Weights of a small transformer language model.
Architecture: rotary positions, no biases in attention or MLP, untied embeddings.
MLP neurons of a small language model. Each row is named by its layer, matrix (up: input weights; down: output weights) and neuron, and shows model dimensions 144-239. Each number is 50 + 10 x the weight over its row's rms, rounded and kept within 0 to 99.
After each neuron's rows, "fires in" lists the words (lower case) most often at its 100 highest values on Wikipedia text that the model never trained on. A number after a token or word is its count.

L4.up380:44 54 31 65 36 52 55 45 36 51 39 42 58 61 58 38 44 48 56 66 59 39 45 63 61 42 47 53 54 37 42 33 57 34 59 55 36 48 34 46 41 40 66 55 58 49 53 62 59 41 66 49 64 47 43 57 52 53 46 60 38 38 41 63 57 42 63 55 45 43 72 40 42 49 58 54 69 52 54 41 34 65 44 42 40 61 31 51 50 31 50 36 51 48 52 52
L4.down380:27 58 49 65 45 43 60 35 49 64 61 25 60 46 61 35 50 66 57 50 56 56 65 45 58 64 58 54 52 46 44 44 68 43 60 54 36 31 46 35 42 45 61 73 63 63 56 50 64 32 58 43 40 65 55 48 48 46 42 50 41 37 60 50 61 37 56 60 42 45 48 54 45 52 47 57 56 56 41 56 41 39 45 58 37 41 48 44 39 46 54 46 37 42 51 50
fires in: "season" 17, "men" 9, "focus" 7, "influence" 6, "silver" 6, "ostracod" 5

L4.up1012:45 52 44 48 55 31 38 36 54 62 44 71 53 54 53 41 60 50 49 42 45 43 53 55 47 40 60 45 38 36 47 48 42 62 51 58 59 50 48 52 42 37 40 49 42 46 45 44 74 62 66 53 52 50 38 64 37 47 42 36 42 52 55 69 47 41 69 56 62 39 74 44 57 40 43 44 55 45 45 48 59 41 70 55 47 53 50 45 75 52 56 42 37 49 43 41
L4.down1012:46 43 38 49 45 46 60 36 62 53 50 53 57 44 20 66 55 45 55 49 64 48 50 71 34 63 63 68 43 44 50 53 39 40 53 58 47 44 48 44 49 51 40 54 49 72 30 26 46 43 37 40 53 52 68 43 48 42 45 56 48 45 65 51 64 44 51 73 68 51 39 50 71 54 40 51 51 38 50 55 47 44 38 53 68 36 45 58 51 41 72 50 61 45 51 53
fires in: "work" 18, "set" 15, "line" 14, "port" 7, "base" 4

L5.up315:43 49 52 51 60 52 43 29 63 54 46 59 54 47 55 50 17 60 55 53 49 46 60 55 43 52 49 61 58 49 53 54 76 33 58 39 64 50 59 54 40 57 65 61 64 52 45 53 66 61 68 57 48 58 46 64 56 55 55 28 61 35 51 54 43 48 55 71 64 46 39 45 62 30 37 46 36 64 62 54 46 36 47 37 39 41 40 55 40 31 65 58 35 26 59 39
L5.down315:60 32 66 58 45 39 57 44 48 50 45 40 48 47 54 57 40 33 49 58 55 49 42 32 40 45 49 65 49 53 66 39 60 27 48 56 52 42 40 61 28 57 40 48 39 35 62 56 48 58 56 72 54 57 45 47 46 58 60 34 42 67 40 60 48 45 42 60 59 47 29 57 37 58 51 49 48 54 67 52 61 53 50 49 50 46 40 30 57 55 52 34 50 57 72 60
fires in: "well" 30, "like" 22, "high" 12, "between" 12, "such" 7

L2.up349:38 52 64 48 52 46 41 49 42 45 52 62 37 40 60 51 60 59 43 33 26 36 72 61 41 46 59 44 65 66 53 52 53 43 57 60 40 46 56 35 48 30 42 49 56 43 36 40 33 47 57 56 46 36 51 50 48 46 54 52 64 57 67 41 42 51 55 70 57 65 47 55 51 54 57 45 65 49 54 39 41 52 52 47 40 70 33 51 61 55 53 38 50 37 43 48
L2.down349:46 52 53 45 53 48 45 39 60 40 37 25 35 57 61 58 57 40 39 63 66 43 62 54 41 42 47 32 58 57 38 41 36 60 52 50 46 44 52 46 61 47 36 49 51 35 59 46 36 59 48 47 37 54 53 66 50 58 49 54 44 62 45 60 49 51 48 51 47 49 47 41 45 73 60 40 52 57 52 40 36 47 34 47 57 69 38 47 59 51 45 38 46 51 34 51
fires in: "international" 18, "best" 10, "original" 8, "madonna" 8, "digital" 6, "album" 6

L6.up653:54 28 55 39 45 45 34 44 54 46 41 51 45 52 49 57 44 65 63 35 46 43 55 59 36 54 63 47 52 59 39 42 53 43 47 47 57 55 45 51 32 40 55 42 56 23 43 42 30 52 49 57 46 59 39 69 58 60 60 60 59 56 56 40 53 60 59 53 56 56 46 55 44 50 52 42 62 51 56 33 49 35 52 52 66 54 32 34 42 39 63 43 76 69 67 47
L6.down653:45 48 67 43 47 17 36 57 40 59 42 39 31 47 44 48 66 63 51 60 65 49 50 65 57 48 44 72 46 63 47 50 48 51 58 60 47 55 43 57 50 38 41 48 53 42 36 42 66 34 43 51 28 28 61 57 38 50 54 71 53 36 63 34 43 51 56 43 49 55 48 66 58 39 61 50 57 49 23 47 62 39 55 52 41 32 25 53 55 33 48 34 46 69 63 46
fires in: "however" 21, "no" 17, "there" 14, "978" 8, "and" 4

L2.up351:46 58 75 42 62 50 40 54 47 43 30 53 46 37 55 52 53 70 65 53 58 54 59 70 46 60 36 54 56 47 44 39 55 57 48 40 37 54 45 51 46 49 32 42 62 66 56 43 63 48 44 65 64 49 51 59 41 59 62 38 62 40 50 49 48 39 56 67 47 51 55 44 32 67 50 65 57 48 52 40 65 38 47 45 44 39 36 62 50 61 53 55 21 44 68 49
L2.down351:64 53 51 55 49 42 81 57 55 67 70 52 51 33 44 68 41 45 28 68 61 64 44 55 47 54 56 53 38 36 47 29 47 45 50 49 58 33 53 49 56 48 33 50 39 31 50 30 52 45 62 51 58 57 49 54 59 42 51 48 38 63 59 56 30 62 49 42 45 53 51 26 54 54 44 47 45 55 52 57 38 38 51 70 48 52 37 35 49 56 45 48 38 50 41 55
fires in: "he" 38, "had" 14, "living" 11, "russian" 11, "fw" 5

L6.up687:44 59 49 56 55 48 50 33 39 37 48 46 70 38 58 57 74 42 41 45 46 47 46 40 49 42 57 50 38 45 33 32 72 70 67 30 46 60 49 59 42 61 65 46 55 48 49 51 57 33 59 32 65 63 52 63 60 44 47 33 54 50 61 50 55 59 51 47 40 46 55 61 45 42 42 57 56 62 53 58 39 61 37 47 49 62 41 33 39 46 49 41 81 48 65 74
L6.down687:49 41 46 43 60 63 45 34 46 36 49 49 54 35 39 53 62 35 55 49 26 30 34 46 52 44 55 62 59 83 52 39 43 42 55 54 47 63 49 42 50 42 35 51 61 48 19 65 57 57 66 51 43 45 59 68 37 59 47 45 50 38 63 37 56 43 45 47 39 51 67 59 43 44 61 40 48 52 54 48 53 36 50 55 59 53 52 45 38 49 45 64 45 41 38 49
fires in: "and" 44, "as" 11, "began" 6, "preceded" 4, "turnout" 4

L5.up613:75 53 42 49 48 47 63 51 40 43 55 40 54 49 49 32 54 52 39 53 58 51 44 33 59 40 36 62 45 39 42 46 55 26 56 25 52 45 54 64 55 45 41 91 53 27 38 38 64 54 38 54 47 44 51 57 42 35 61 57 56 80 49 53 41 43 52 55 40 54 58 40 47 44 45 49 53 44 68 51 38 38 42 66 54 63 64 67 65 48 46 45 46 65 59 51
L5.down613:40 35 58 46 61 54 48 49 57 51 35 60 40 44 42 67 49 48 48 49 45 33 55 55 46 61 58 34 51 55 53 48 40 57 40 55 57 60 64 52 56 58 45 33 38 80 62 40 28 63 42 49 41 42 43 47 59 56 36 45 58 30 40 53 57 73 55 48 53 59 37 60 46 60 57 43 42 44 51 56 58 61 51 38 54 48 53 25 47 44 44 60 53 39 40 54
fires in: "between" 35, "both" 17, "mf" 9, "yards" 8, "of" 5, "throughout" 4

L6.up380:22 70 35 68 41 46 36 28 51 50 38 44 39 77 44 49 71 57 56 46 51 57 46 47 62 48 53 47 54 51 43 48 50 57 47 47 62 66 48 45 41 56 53 34 50 42 29 36 48 80 39 67 51 57 49 58 51 42 63 58 50 46 48 36 54 39 47 66 50 46 53 50 53 61 47 41 57 59 29 36 70 54 65 34 42 57 69 64 60 48 60 41 58 44 66 68
L6.down380:57 52 54 41 55 46 41 54 50 57 46 59 35 57 46 52 56 60 63 36 54 54 43 43 29 36 42 49 52 51 33 61 56 52 46 49 42 54 44 45 39 30 78 59 51 51 51 46 54 68 56 44 49 50 36 61 34 52 46 18 54 33 57 40 60 52 55 37 58 43 46 47 49 49 50 53 32 50 50 52 34 42 51 49 46 54 64 60 53 48 57 51 64 44 58 57
fires in: "was" 20, "born" 19, "had" 16, "came" 6, "married" 6, "her" 5

L8.up793:46 49 61 61 45 34 44 56 30 51 35 52 48 52 63 52 45 54 53 47 56 64 47 55 56 47 27 41 39 42 38 40 44 46 71 52 47 44 38 67 57 54 50 46 60 48 34 36 48 55 38 54 42 39 30 53 56 46 51 41 57 52 54 43 50 66 53 66 55 53 69 52 31 52 42 28 62 48 46 42 41 39 51 51 46 58 57 41 45 54 62 61 35 65 61 49
L8.down793:48 67 33 51 60 51 61 61 35 49 42 46 66 64 50 55 50 42 45 49 55 44 55 36 52 49 46 23 35 35 60 50 42 69 53 63 46 35 50 53 42 61 52 58 54 44 53 58 52 53 38 45 44 53 52 42 48 44 57 55 66 47 59 41 47 55 45 41 59 33 36 43 56 72 45 52 62 35 55 60 44 60 51 54 36 49 39 46 47 50 60 45 52 51 40 43
fires in: "was" 24, "film" 10, "it" 6, "could" 6, "were" 5, "book" 5